Part of a small language model's weights: RMSNorm before and after each block.
MLP neurons of a small language model. Each row is named by its layer, matrix (gate and up: input weights; down: output weights) and neuron, and shows model dimensions 0-255. Each number is 128 + 24 x the weight over its row's rms, rounded and kept within 0 to 255. Numbers have three digits each. A neuron's up and down rows have the sign that makes its largest values positive.
Before each neuron's rows, "fires on" lists the tokens most often at its 100 highest values on Wikipedia text that the model never trained on.

fires on: " En", " en", " anti", " pre", " Pre", " prom"
L2.gate174:117125124118129119086079127112137154147104083169129138136123149102125127118120148117078114171098144175147126137144162076090136104123113138119086091119143168106078143139147073142104112121112109153109129120106106152137146088124147119151116101116142184121109150127104115099112135132142112126119101097133107120155126125100140166123112132115097101099109148111142067080082149142115088137159167114098105130113174146121114109082116141118163127128075164130154155132139147129143182121135146163149138151129104183108116104130121139118118097152155126123133156121129143160139137139130122129108135145135091083096173101084138137140150104120096120126098078141166172102109125100117175121111150091107122153153157136098106130112120164095167130112114115153119128124092080120153139117147150
L2.up174:109114138126152115154120099134106149095137118118096102119125139113105182121102132135122116140117182126095128106110167108124120131127154133098113139131163127110107133113141118104128088113165142149103120132162168152118155124100116063119082093153132134116077049111147148116118117123079110127106134117135161136124110124092115101129089134125153131134126156146118082124129081137132127167140177099117114160066132097135120129123132085149129074106092094153136149090124122124089173086131117117093143144153092160140113128106105125110188067101120142127166118099159091151143165153117108153144139114135074144165098114128131148150120148135157125098130059106132164114136117152133107125149139117118112116110129144128090123151120117090154096134140154137119128116100150122140116132166108
L2.down174:060099140155124119117103118132105160155096105122140141167106139097161098116150146130079114153145131179160156113110115074085151104127161148151136142167174123132098153198149093134151106127148111149121128142091105088144164079139138133183128128113104123093084160154140113125101129125126131119090143095137101117140145178099155126137122130099143140143130132135169102106113139127079115121126148131128148155148126129134087175090142089089104169183100108091151121130083122139142173189103140124167108125099111136113131095130108154099131149137143119121133138133127103124139121126129103098120139133107101122106152111114099147157149144152127165134124121158148118149170144115131151141082132125127157145113126147147113146169113156133174114144113121166124110146130105118147133134111087

fires on: " No", " A", " An", " My", "One"
L2.gate459:069109125066148138164083124121107107124145158105106121117127143098134130096143094110121150115106108133127109153135120134122123111127131124149095126137134095145103156096135136148131187105116059139118153177121153102125076106104129148142120117115107138129108122150178159140132130112141132153140147117108084175142090130120164098111099138140125136104085116106129160154143150102148149141085103140100104098146119100119177145134165129156121102135160125145169146139101133131123149147130112116140155062113127118169166074130153174103132145123135143083100117160118135111110104130169108147136109117134092110109111123145121177131130134117125126190125110140078100146134134116127185160126124149154119111117083116135144131122162152119144091165126120161151105091116112194150122120149103
L2.up459:080085098101095100158121098138148117119134108110105100130145167128106104119126153125103154110144115147164119140099133113150162154133123116139132103147120103169113155078137144147132172097106070150124107149176130102131108112136133133147086109144118109121131141151173163137156146132154109125152154137127130164141098112118126097073118156174133133121119097131127128137156125102112119143104156154163113102149106127143154133146166169135111103119153145162149135171106118138101129142162110094134137074103112124150176115184140159163135128114150156115134139181128148130135085079154129099121140138113092129103106088140160192106136124131106103126120111153082095102139142131105166128158121158150145121114050121134124156118180159134129100098141107130133151119084148149120128126141106
L2.down459:135105081054084128155107131157125080120145132108127097128125150086127122124124136089109152088149153170178132161093080154116136161106117129096138117121159149151123150148136137130149166097113094107128140149150129116099139114129148129110134117108163131097122118113188145102177176138074139123161153103073126133148162125131146104144116149149113114119130112116109147109132142144123139105123115111102117146172103139110188128137114169139090107120120178099113116143146115138103124153139103119140130117126182135139161135169165130118130117077119124142120116147106093126093148127146101126114141133096136084118091130106121161136125132098097100142076125109128101125096119143102126148134098120134089122082109138139124121123139149105146100150145121186172156151121147153095157142132062

fires on: "'", "udi", "’"
L2.gate381:135101149089137165149132149084127121136107108114153118088108133134141135152097075086113066150096142156141131088110155180115149167128107112153135098122118141153117099122096156111151098090102105106123136147183168133151145114144133150117149145133120137123117117141137177123116117085144152154119075085128150140101118126146112127128107135100140157089141134100133119121159112104151137142115124115103177095079089110128130135118083142123095084087107177123109158109173151138133119125157109134151114106146106138163131112108149118124139115102129143128104116153118136165129133125102102107088110130135162150165115176162138131147146142138093126154145143133174123173159139110174148088144086102154166134143136129140141126090104094174108098143152175110095127143131113139152101148158132
L2.up381:120146132120123134142123129108124141128158116119174101104098130126104125131098135109096100158090131179157150081125176128113102157113122115171137078121126140111090143077088152169182128130086129117102129097187108133134155119127164156126121088158125111119111110113172156163123132093127140173122094141119106102086126111156137109175089141096134166073156116135131139126129135099120103115124105148112140100097138135157119119132107129129113097076111158126093153126153120134146113130120128164157094078161136148143128113096149126138105136126137136132116088156130123126126155131093148125126083123120129120156129133151163116185128131138079117159173142146158159165151150125139120104127094110118176137167112144165157119119114129183112116132193171113119131155134136128126097146136109
L2.down381:165148163122131096096126161128132177125148131124124115092098127091151133126127157055144117097090112127156096089112116085091143097147122109132151080113105112127151103095078099115120148158139111104114138158133143110107085156129115185162133114140151083109097110147163168142134133118102119146155121122113121124107104119098147130112110103095144114107127207107136119140120125096134135104138182131139119105143141128151140132142151105131097151127092126110112189129166145102133119122142170154119111094122150110138105117118124136136104106107156106085138123114109156148096129107132140099120109103144173146100092104163149132189157132109109137165108116125113137156127178119121124083151114108139173169136127145163162138099105119123134098108168118147127154150146165126132128174150115

fires on: " and", " to", "-", "/", ","
L5.gate380:136121117104129132125132084110143122118175181137130088134088120138109124110163124110144060129119153105106134170163148112121110132155149116138114124149110111158155123166142126161149121123121154173097119065143105165143095137117108142125118135123119120127122142139152140173105100142119141104118090139154143165138112086160099096133143096150117169104140122137124153113113094120172141117124178139119141147112152106117152156141115113181133123128118159130147151132131052115153102134163102132163123170118141096101156097131137125130132124071107153100153118172124128168091129110096117097134140141125114152109115113116109151120134081122158130136128127180113137143140121175116148115162096124128155145119130137172072123101161106127132116081075189094169102108101121116158120130146110
L5.up380:134126085123139101121095139124090138118168147135106106137121130112172138133084135098123144143106079138106141164117116100100132158141130089120107094081146122130161142141147114139138117190098163122138123127161099133122118131107111149192126131115118143121148119105132147171125158110129112127069094081124165154118160125140193102112134142095125097142099100128154121128116105146122105101133167135132150093140120155117134142135126120147137111130125081127109107127112166119119120116121117133140126150122109164109122121089096101121153137168135107118174129154106148134087127065151152065104153126153087193082089113069127153152104126090143154143159169144127155145093110129147140127166072134163162137143105125152146116112107129130114133119089113144151116119113135168145106144141154
L5.down380:114152135148102124123141113079159138107100137138100132155163135122142170177128137124105127153121076117118087104124105137195115111138079133131143117149099138166109106104141104089173119115151118154135096132141129130139153116150162146142127083134170135117136160116141109096134094104126152095112103134078129162111181135144125105116108140123108114119139125107156118104113153126096139130108061109112124118192117129153168182122112095171111114156125104103155126205101120135144097112158127081073127160157094131138137128125092119138133147138116143162170100141092115108133143137126108135148155172149134123154116121145138065166150061128097112146107100102122150101129112112165140125138109154141125144131130127126153153131111127150141148113114150138152152121103121154150129145110095

fires on: "|", " Party", " Democratic"
L7.gate695:104149128125148143133137164153141138123135108133127145165171129113106122114076109092174113100120082123099113116114112094138135148085149142172123116054117135124123121147150096107131071131128140122148122145157096118147136096168171093131103156106173136133111174091090116135103089123125137088117119116119122114160134096125117140172124126131145106139093133143143133159098160132157157110116119151169111075097139140126141123130103096119124130145126150118183094120102132159132146099113109098160118130168116158135144110163097137100120118143135150156126102129113161165155074146133120103102135161117132116153097101149143143162125116125152117153111140120164146122090140107141110123149095091157120133109148119110127111181133139150154139166154137095094074144093145126054095108143155
L7.up695:140148102137105106139130139100146130146198097157135115134104089104147084121104103143111117129112152140135135169133143151088131082160098118127076123143143110137123154162108135107138114116109165109142170105112160105162120161148134104078090125150100107114172144156123153176131126172148142137122146116149164111111132071153126129111123115147085109118179091115109131158163090103113098139140101100103110082111135105117119142136164182107148085170110138157128129118104129100149098165120137137125110146155136119101098145126123158122111123102147106125140149141199125164117149149080119142150117096118133120115124156115115110133162100119185152135135147157116143101132155103136119113153150153164162096103143139156151130142113126138153112096166079147156136118104136156139125166112131
L7.down695:146135105112130088149163107118135117125156167094134110111135100147117150122180101102135170161119120138104135126167150128135083136118131142103119131123125127081115111095137148126129203116100167122114114127126158129133176100109171131135105152106137118108128123092070143125117126130094144132129101149113133157116135088123159155161139129094162133158122129138078146189145083126111086156159131144134142129131129145137151167135138151138113107102160102130098147157154045151115118113101136127113130087153125099161093119122135118119141101120129168139162133134128103117137169070128138117171127105092111126111118108139141107127116091132156146148103097120149145182161116102099123148124173138132132134121149128136159138117099116155106104188124082146107141093146089122149071121101131

fires on: " and", " to"
L4.gate334:153135130126150120146097061117130123155132144126147132133168095126128083123156126142116139127099113112134159149113138140122112117090135110152126168165168145116147153132101121117136112141154142170132124106147116148119124124118129132124094115126143109102158156115135091109125084165139117058198147119141160159142108150126105152127145111123107067144133095137118110115119112126137108117096108083138137139142125146147154126101109128132098098170143178142119115109128080128150100149110091097106146164119126138104175104124099166111129102166146129105161087155123155160106168097076109103101095098149088156138155109140163108162132108133125165135143177139077166071108153163075135149120122111171156134124124169147142106121132119135127157127134117085115135117128145152167132117117113
L4.up334:154128131132114121115183085151141125136134164103102141110145133118144101146180178147112084100108104140150117114115118119136151119125127139077114155215122141160130145142093118154070134139127125132155114144122094118122151147110117120151124121185129163166122172103150108135136130107120153125126071079132108154116115133150103122112118124132109145158149087126107097127080159110127154114128143099133146150107162110140139156106099150148133125137086110128147120128119176101121125145107141139168165144112185135114143121146124103145114124139120126092090131153156140128137130117131115067129101141150090131064100145147107173136127122099107136143106106138133141150165094158140120133164100172136137135116167183159097107119099128133111114111097146105162121112061091133120127120096127
L4.down334:119187145134184096130155141103132133103138089147174095140160126127106131089141162102125082144108078090132158076107113140166150146128136145119120117100108111155088133088131121131156118126124118149128119107094153137148082115098099170174112102113136159104135120124118112092167136128168086129112110180110156128143160132123124119106142103136100143167155131138169136113107129119109119128150150115113137109136156121141166147105121117168157118136148146161160100125129078109145138143111093092111095155143122151132159116134138130082116166108138123150167136130124111146084094144129130124090138161175116111159117152136149124134144159110111130107145086125115123153113127146145134160113058122192109144101122119123165128105157107167174119177132115153134131164131117119163161136126152

fires on: " A", " An", "An"
L2.gate390:161134125106125147109090097122138134174110161114147141092140155122133095147128124132123185115091137102174131137093104146081173148112132150102136102109103117149097111132165088141116163145123132090127161085105135105124121060140148167117131117114125142156106141118073106117101148123113102101153158130137094104138130148115114090078164123171148180129127149169097116112127134155160123103134108147135133089099109123114144155135137150133121171141120099151149173126085108160128131122159156138092108130084125157143144159154118143109099111109155131092106114147091169157148104109138099116151108135153115155100134131101147142123122191143138129142141142144134111145132133106095114166122095122098140148148088125117124139133158158137159167118124146147175081154126109155173133136081132
L2.up390:108135140118152108147123134144112153164134110151159104103131122175145065139092143137137151097099137138156097123108176152139143128101125141108154127094138153070132124092155080157060132108124098154155145094165104129127117077122152132093143119149146138132136135103158141132124156168111072162124183145104109115153147147108135114089109129105156116146140175136111118135132143140154087118136102157115134081087100135105144099156117143132100149123096128129112171167091142151119101184176148157110137102103080129128102162136117121107143118104153160144136136111103168112154119110132090096160156121139151128126153124107135155138103147098146120111119137101134128093142136087107113125091116087125131129124151090132149164134134116123142165135130168152143071140104133161131141097118140
L2.down390:123137119130111173163128128143104127133142152110131137120145138128160121129159156115128164139142150164148095152143154123111153105130162112093111147118133126103103158136140092114098139119137067123122147100110147173107155108139125137120144126083162149167122184097117134126116112100138109145099140097129157123131128145172090159099151168191097143127119193139145118115107099121139139155150128161113120112146131088143128122139138148080082097096093142128168178146120179154138100180152112144140164075149141147101166138110168142120174123132148187111126129160118123105101154130111097111145134103108138129082144155177130170110109141101133127094100123118158139088124152129110108117111122129114101148094126143099144088105170116143139139127139101166160135105114155151117111112159125

fires on: " an"
L11.gate337:158136123144076141165144149155140170106113111140153094152123133164123136115144154107142136113114103126085122165143124172145105103139175085152115103122135167080079096168144117160153097126128111111143153107140128116128120156080161186168111088128135096113095195118118139155114114142109113097131130118162091127145107128127119127073127148150156168146139136173112123114073138120168138103126156130095109125090101108135099072127133132149124115119110169160116137108140112156141104144113176155136135108159152145114115129122096098128139158129157128156125122132115106143130109133112106147138108116118101148185109120126162150134123192099121134122140119116132104132113145088132127142150096097125124100164124102170114122097163074100134122091115144160103122153161105133159122134150153
L11.up337:108090196113147160071172126146118115135108118111121122129166141187191126120117116092136146128142118144134138150126103105123107135138153120165119137127127122138105100143096173136106129091108115127146177138147183138111155090159100136094144114119113128131081173136145144144116128130124125154146120153108170093132159146138063130086126117108117106112150171123137069133121158131116120111141123110188149108123131092127156121097125105100152177069149081140094094126095144183137134173107151185150116078114101167172145111131169112116138134152114123146149088114103119130139120122142123100117135123144087142122124145129127099100123086110129098109147102121134084112122118122133157104141075149125118126103140130104117137129139110164146125121106160151135127131137111128106136124133134
L11.down337:139082119149117131126097120139139144091127105149106082128103119140123116157146095125144163117141117100112112115172110149127091097115131143168126130127145152123143148133167103116121101090144142147120124058145159109113210102130129153131154166128130122102129169137159105144138100156134147115155151092123130133140113121095121141152108149099147135127100139097155074133134126106130137103110153100127081129091125124166120119120099080149131144117127122129085115135125113102117108115126192078105083149146111089140126095162087167125155108153123083139123179106123120146156153110127115124109114100115106099111098141151125132135144143132126130116155127105108122126148131093099165108131138136162108081155144100115095094135108131124136125139142126072117159101162110088224114103133147

fires on: " German", " Russian", " French", " Mexican", " Israeli", " Japanese"
L2.gate585:143126136139134141103151110115132136120128118104112127115121156137166131135127085121167156113077106132142167079122110133139121103153115157064120124110162115107122148130117139098131115132099138143094176133113088144104159148131177116116189133125094089121098146145119122119144131180160116156110132141128126121161131103097138148101117110137102141150143083133110135123154100146153161106140137151126122150154109168123087082079136108156176128098107121124111121078093101150085125118142121121108142136090168138124129126114185142124165104070103128155120159134143101129100148129095108123108125130111105145139122142084101160120118148122138117141155095074117178135115136143145062130141128154111144114168119138125113132124113107156168110179140128146174103092178165110116107124080125
L2.up585:150111119132163134119169119120135141096138124101148129142117148131151127136139116124146117137079114125087149096145111132129154132122128183071108131122134125150127119110135127115129078135100145157095146144103098156108137183118142108122163094128110099142119150170147131139129112177194121125103107124144103086131116103146149163118111115114092110169141106093130120117142105160174130091119096182132136105157111140128115100119145112133168114124143079130175130126121103145089136151129152126135120132127161117090119134143148169148172137078107144183108150117110083154083150140065123117137114108122081154121134150128110159143116117093106103121169103090144159134140131165120080136180152149140161099143121147117123124134146121138156136128112155144161115114181163131064142141109122
L2.down585:084137100131145125138167136141108132149147105134146127127123174130145124124118140143108131157108107120136133106115140182134186112116116116090113068098129137135119119138097123120125068119129115141141121123136096179130155131117150100113143148104070115135084145116163118109134156132173110147148114139162107139151128150102123146127141098125129123109141109113129120099169122112167120089080153174158127147161112146136096140129094144141150106139142130052150114141122135143115134071112116148159118126138129121087124112144147140137143154070107128152120116171149069132082133106095114131093123124141124106120121111171154133138130142124138097150157115093169187103115137085139120174124144150116138135144125111151094107123136125144146089165142146159138122159188096149127090057096141

fires on: " an", " An", " Is", "An"
L6.gate608:150135145159129140134101144108141125112136130152147077132171132156153069130139127152167150089104132112118090138100137137109141130110145107123128106134119146136120132149120158121131105072123099153139163116185145095137150100087093140150130133114108105149128176127133111085115148155115080122137135150167169138107153160142141132098119104095170123124137122072114115099148149075142158108133149127152147129115128088176086101124107145148141164138152113134096150131055120120104099152129115125154142157138129160104145101145130115117136103145118162090109130164122133149142144132099117132119124142087138144131080126108151094081192113119126154092160082110120109144127102087109084118108106128139105145105120160103112127185142108097108143158152116119141124123114183150132108117159159
L6.up608:122109105121133123124140153109135119127147088119122056135112122154176078131115097115164137092128143093171087176093141123165080117144154154173140111097135157106115112113149106159127124105138084125117148088146130100132120087118109173131138120123090154137138166129124122124136120177128090169065140125124153121115120132106123138106102161103088121105158130110129110133154110104102108148143148112139087119089166102154113092127085117107137121129097112134078141146091142153116119124152121142164133104133112134129104154121169147135140155151085173118128122132139129118106124138135094163122140142132133107091131129142162113118171145111118097115150130098140146163125110130108139093132105175148133128122119109083121089156096171089143089131162121171143107165117103164140124077150165
L6.down608:098098102102132120134097127148195132134123121135116086143119109193158114127137144100167144124120107146135123139104145114111131142129137176138115155138127114153109103146153112151118140085141082120127163127148195116128154145131132197136145092179122145119100219122152132124106116132125101169092121092145126097134107133132127158100074168117140154140159129143121126114104145109086096109119185143149130119090126121166141118100087152106154159142116109155128132137085121157091096117142152118134101127128139102137134141130116111122134160107108153130085166160124111103127110133136093147114130119120154125098125174105133159133141174064124132090143090135136141158133112118125120087145103144149124101141130100161099134129096144144127104129153127149105098149097139151131120094141176

fires on: " to", " age", " of", " la", "sq"
L4.gate652:183145158100128159100140105114139117127136178117121078142122120137122109132170137096118147127138141159096162134077178132136116110156124134122151130118138120119092117107069125092144083155100094094152149114101106162090146133108150130123131093104105085098124150192161163138131127102126117118105127126182153153151125140132120141116142099126093125118120142087123109139135146152118144116132147154115119138159133094144147146089129113100110092163130106147131127147155073149087140118161107121145111090136112153089187103119115117109106129116108106146164110110138129157089184143101130142141112135120096117098153103168095151152145112158089153108116142166123123150134106149132149130138127122146165155074126097091124123143147170100113127163116119117163135163109125152159082132138084
L4.up652:144116136134133126102114100156169136143119095111128148131137124107154116138101134111123107132107144113137141084116136108128173180164154101105171134131178154130110100088116117106159103138102162136119121126141100156139128123058136164163149115131152128136122141153122129110163119158154115125136091146137100128146139139141118103112116154101125153145136155115161083157117147140101144120094185128117125141154120118163108107132087086148131084115092129135170119108147162117125134102130141120139161196138080173119116116121138105149107104130161125158134137134148120143087147074132116136129121121126104129151117107133159096155132130141118132158143177159146136171065159099187111149138080119142129162109097177148124125160151176117108152073141103143174090107098116157121118121113129
L4.down652:115139125113130119136090083139090120127184086160138122121184074145166134122149148078077130106090105086095128099097147163158176142126100130127143112127128168112156087113115106112148101083131143094124138123161126159128120156099115113084102124152086165121131148128114148092096142098130127115108087138115151109144133138169154148166127144105131164134159136153116130118103125135140126101126087116127104146141132138147129143158098099144084146106089101123119118158105132156099157176154133128146112105135091133100130147130126127075124153101104115139093138117133118145120124108117171144126086146134132143062115126127092141141119094174118174132148127160136114179160104142161105139115082142114091119136146140103108140116132147141167174175115119141129114124101156129170121121124136

fires on: " en", " Em", " Mir", " En", " det", " El"
L4.gate219:158161087170156155113096142133110103113150106088102130111123139085131138118079164133130100175132101161131115117111110125124126148110149103111107135125118147110105123131167157174149108150099119151142130118120133188118159095159188180083107072146143110132105112155128141128127104136107136104143149153123132167153147121103170100085124151156137089134144146134151087139099118135109194115082134110142098133104143118159124130131117119147096094132136130143120169135136124115093142142154097115067164160108091103127125134090099091080128104097111134112158128152170108098117139169120170130115104135118104104120118149124152123165092135105126105131123085126141162156125140133099161102125152110104177112126125159119106125148146144140152117093131156101122084130137164130118118138113148
L4.up219:122132112147160148106133102144102124142114137142127124146129160102141145105074153118130093157151125179125095114096144124112125110109143136130092111148105171164155170140146139157135156140097110126120109149125096135110165071151142174100164102136122118116129133128134161110147093133141098120125137139107144154173150105109148142117107154124150066109133156104165077138078119121119152139082138100113058171138150133139167112120114113092108078091132092118106162112131082146110104130120125172122181155105111083164128157106083093115124127110130131153130118149151161148118136121141149117119118110088113089128127168133140119159115098146157131132115134157135156131155154104111172110134136127154154146112118122100123137109156113169123109100138134172137075088143143139122153159152164
L4.down219:089109149154134140093101128104081158129060130174167131143095148138142121087132118150094108147163109149118087148135134097102104132146161102147115136126112172113114168174119131140140126112113100136144103141152112142101174081124108159126131134138148137132138138167128109119117133165111098162133136143085095138117154149100144091110098153145119110101164156108150104145091105177095136128081137141148098181142146136149137102128078160096079137139157123112117161103119129115150121102127124169159170104134101100117133123130153156097125140082153109134147142157127130124122078142155161102121124112087115093132116147148139124137113118147161142133111083135129125137141164136150151163126137111164143128104115117121143101109114121128082109158154184188134109112114152176123154117148114

fires on: " to", " until", " and"
L6.gate102:113155161128066127094147144145147141126137154142161150094114124097153147114127124142136126100108125090108150156119164126149121130104147131123130142132162113119097089151141127092113161121113152146114163119119132081119147106122165157121066078127087119145144142100153150138102089163147147169161128123126082118117145145152156131125126080151139151125138112125152106115058110122140110124127103149148165085159134152128144137162109112156131076113157131158108138128098120152118176095120114148116144132130097135111110124103107133144112136101145117086163145166102139105112141111074100182108151128139106162132133103107137120096113136120119117148103146143160212129088174142144120136168100113140122157104165152151106144132114172117059105129141137125159118127101151141147152148111128
L6.up102:130125137125111156082182125096124160128073151117149139108132096100127125109129120143121091112096132169153129159132130143094144189124129116103074125135182093172132139062139137116091124139093122149134107119121158080143122103132118198148120132135132138117132134112121145102108130116130160110124120126087103120088118084162125135174099117125119118151131128110156150125122119092119149126157104130122131136172126079133144140112098096153100110152103112156134155113113135131134105147126106146124097160118135090125099122107136145133121081128159149077087096158132142121088131149093143164135155164148078121121140085118119146186113121121145107085108144165120117140136144134158096105128064136126121123152114092142094161123133130149147112177125160136133110185135143112093159132135140
L6.down102:121127144171168154146162115097115140127135101136150094120144077127122052184119136128123094117190106099129155148149111140117137124139147155128170114141119121108097142153098117135147126127140115114093095097159102113150092103104109146125114120078154110154155172134107094153118138080167135177187133134122161152130143183133127101094101136094138163100136148104122129134152142153126127126142153101091160088118116105142132161140157132142125153134137151101146163127099160106120119172134085105130173114128143143126133149143128099116126084147125142145140117103128089124099131155163135105134091121109151146126087116160157133113143126147134137107144072142117124104156140135125114148071055104106116134102122162140105119126128135135135144119151095109120134085121126120193118102128116

fires on: " American", " German", " International", " English", " French"
L4.gate139:101128103132123151143111131097130117163110106134101124124111114102143107134134111146134156090143129149153153127113117081145168108163181085088140123114166105144134109152140150155109145147134135106126154155131085152103116161128139127142140154168129122125121125084093124069104137114152125136111114118172142163139090096110147150117105142187154083096180144098129113125106103096136123140101127169150077137143132177126113160120159132132142111123135135152164099097117146119153142094150120134138127128149156128121161123130137115110166139107100153160096104094133109136114140132088172152141173109094111119100136105190125132132166102123164175136120144120119151151138137105133077103180143153129144070119118125131155136142082139119111162143179083096149109137183115121141122111128147
L4.up139:094130054114125114111131120122162077115142097136166096152128110140153131132086106118142135125095135084147135144112106133125149135129134061143154153124155114098143125192165141110146106149118159111091103124100086139149134172119157125141106118103111105174125103139156144129080107122132123127127110145137120130111126110136144132127062086161138133140129148139099108098131151131140143102112126176126133160184111139126113126141132125145113123164152075195170120095136121109097127150112127162100137138119150084109130135125130098148107137162121129155133133161119151161120112130117123147153144140150125146093140101132150137141113090118101159133099072133162193139110124176097140107123175117161122141117158129154122130133133108087180096124152113140109162144175119160136156141107112
L4.down139:123159062133136121127126117121132165150122153155123114151140101100147091148133137087135158166114136141109153116149120126124137126108153150121111137108082143137127127103121129145154131132098161129152150154115110142138117139111118128161166134142075119092113085126124105135111116110194149135100115113109124125133129117138129081156157160115139130152094151137123122126127128111140095146135120165165084183126062137188145165102113132128106118122123086126156141133158107135107104105146136132138155085119112115135160136165166136156149147112090153112171113157134164082123188116119159135151127136091152100118121157114120137149138119116136116097120166103213150120150114129108152120161125093095135135062124101108111119129103104162128150177123116139096178139172100110106108113115152

fires on: ".", "'"
L2.gate10:074119140089124135110136129100122133132060120188159119159110121138135133150116131099122113167150150128133160141139148124142151166113113158136159159112167090183101119123117117129132117110137141119138149138174152130106163107126106140123137120097047118095162117154160130129117092102087125136132109117155135080108127139136108126116171090133124161105095111090142129148159133109103158121151136120131132157129123072137119130150107125149110128149123118066152146101167149141102109123162113126200126135145122092140169161117107108136126105115111137126110150133118106148101105090130088160127123116116117113180104127183117121134088141174140117116120159129098116137129133150114134167124166103151148145110114146151110127133100106105107127214176118111126102136112130099106148109130157
L2.up10:134115147115161109126097109120130156137161126058118135184135172093166151152122126097086122137123112122154139118144182146132123124123179152117091132120134135165141110122145130149125125144084088138151150147123125107116137168115103143140093130138148137133139142109116153150122134124140139079117127167144111113130119109151102106119098143143118084162086128096123127146156085095164099064127122138140131105104096163116123116135149126210073192144126153109109152144111100145125141189127120123165136079091138181141123126119144183135106131161151111170108116142105179128110113136133125143117129155101135112143109134127155102117107136120168104174131151143132148167111161161154122137106148152155146111103137114149124083168098126122111116100125148090105155105132129136132137129122107
L2.down10:141135119183150123160082113114130126097110126134076116155155171083122145106112126117131122127159098152148129109164183125146130183130174111145147114123144141155159134107088143119146154182153121176128119117142095131162113172119097141152084139146152117134169101100114146136131107145134115125142101120141125159122112139082159102144121126141107107114117139111134107095136155123169120115158082115157127073102128127094078108106132130116177097162093141121092135102148103126101119130079108138124107172081132138130116116133107118116092152094124108138107184156116128079168144097151117134141139186102129168119094131089139115138172145114116102108162102100145129131146147100156074101120128132150154162118123172113167139108157122153125126129122126138117119114116128151125118128118106

fires on: " an", " An", "an"
L9.gate203:089126112123141129111156125141125133136100122122137127148147150142150119114109116123117129117108090126150111126115105106142159139103168115168116104090121128106105138085174151131161112176145097121154150121172127082075112086167143140103118113144081131102095140123152120139125145091096120145123140123124165134129100072166095098099141106155154126141144160188080105117102185125099141147155125154141162120077138114149105138127130169078123097127152132169137164109115135165152142153147107170134175117166137122118122117126156100096181124110115171132127136136104102149164151120143067115112099135127100128099117136138139099087119132119155158126125138102194123134133125132087147118145084139104128129088124140136124142147110129177136107145135123175142142105149136123078123146124110
L9.up203:112096096148141125077133119121109139124138143115179058143137133195138089175142147072168133138108125122151122161085117125139092125148120153147140121102125147125122102128152137135151150137122088104111162122143150143156159106133140174132115137120111136145099216062121140130184129141106110122150122141142111122143138148091112126147116119079151119141136146136122109141122139094143158116137161152111111146090120113167106094117100113089180127118122096163094169145095133146124097110147172156146103128139139114117118067122112134118149149156102129142122122139107102116135111119097132098098107117146158092148112152129114160152143155115113136091148133118108112149129111116151146122115125140191107103167118125143166135148104105115164102151145114135096107147164107113135129087127176
L9.down203:109078135137137142108148118130162124117131101164147085133130111185127135142139121126179164138121107098115102166099135160143094089141117129156131133118129171140127107123129140104131103122152153138116151126178157159115183103110150186126126108115131121123124219081107169129149108136117119137135131126176104115158103135123114143140104140098100160157128135125097090146116122117153111116130170131125079135084101139171116116108115110128146119104128105148112126140113115151117090138136226121140123137162141124127103114119099129131157132160131109129091124121121098137138093107122115117110112124171114121175109142135126139134145168099128102052174133111129122116143140074126134110138134130152080124185140126147123132153126124124157112119121136078088127146165117133174118109143154

fires on: " an", " 6", " 25", " 20", "n", " 5"
L11.gate286:121150098129165120102117130151130113130150168158108098115138133092136113126123106134137126109132134155113101164120066063144149109151130085120098139126119142122176165183074169142156148143129103142139142170169142128089141096128123102112137119167158124117153163101099151133107102123142172125134118120094114115159126168151153138103124105125165111129139124185116149104075172158124115140140120158094155103118124065159115119133113133112119130108133138133135133146152131136154135160131201128140138100186163139141073134137134150142156121130127166126108140135141172169129156112156107089104137121113116140147110116147126139121125116095164117092132121112114139131140119093074116114138107148129131099092159165101131140098127071093157167107143106154148148128172122136145137124136136
L11.up286:102138119138106121145157098113150143161107100104172120119130109180200113149145137138159154101118150125169140138130126116174118124141136127140146086119144169110113076127112098095137150127179111138061156153137135132126164126096124147119109183124137139154118138134094128137130123198092110133156139107141154141109100114134095153127137146121099138115156120101151094080142129165132136096116091157137080149124121146185116132099094119120139161094160116147127142115121110143142160109139139157183112128093124124104120138114129111160164158149122101118137130101157106117124098154085114098112116151145118086167128085125158170091135180131128148106151148100136128147139143113134126143099098127138150142120142117126076131121159103121107145144147120105075135184128125158170113127142146
L11.down286:127124081124096133152115131113159127086144124147152108153162130146165143143119154100180149164107103112121122124112127120145108099129144143143110131141113161118154132124126149143119134131126087112123149117128144098139157130103177132120150052093118143099132176091121175136137150123081156145102135140110080140113087138134148133139128139136143163100078131174098072163138139153142077126116108074098131149121118163151118165137111121149135121110126116146068157125086156139117141140096152132093119146167134116124125166123117168126126165108157133100153093147143124152148137121147115087094131129164111143126163123121146143130186153157162129119184187122178128104125115115118137104138163130145112133154137140142155134172150111102129155138136100096118090121151110117169132084136119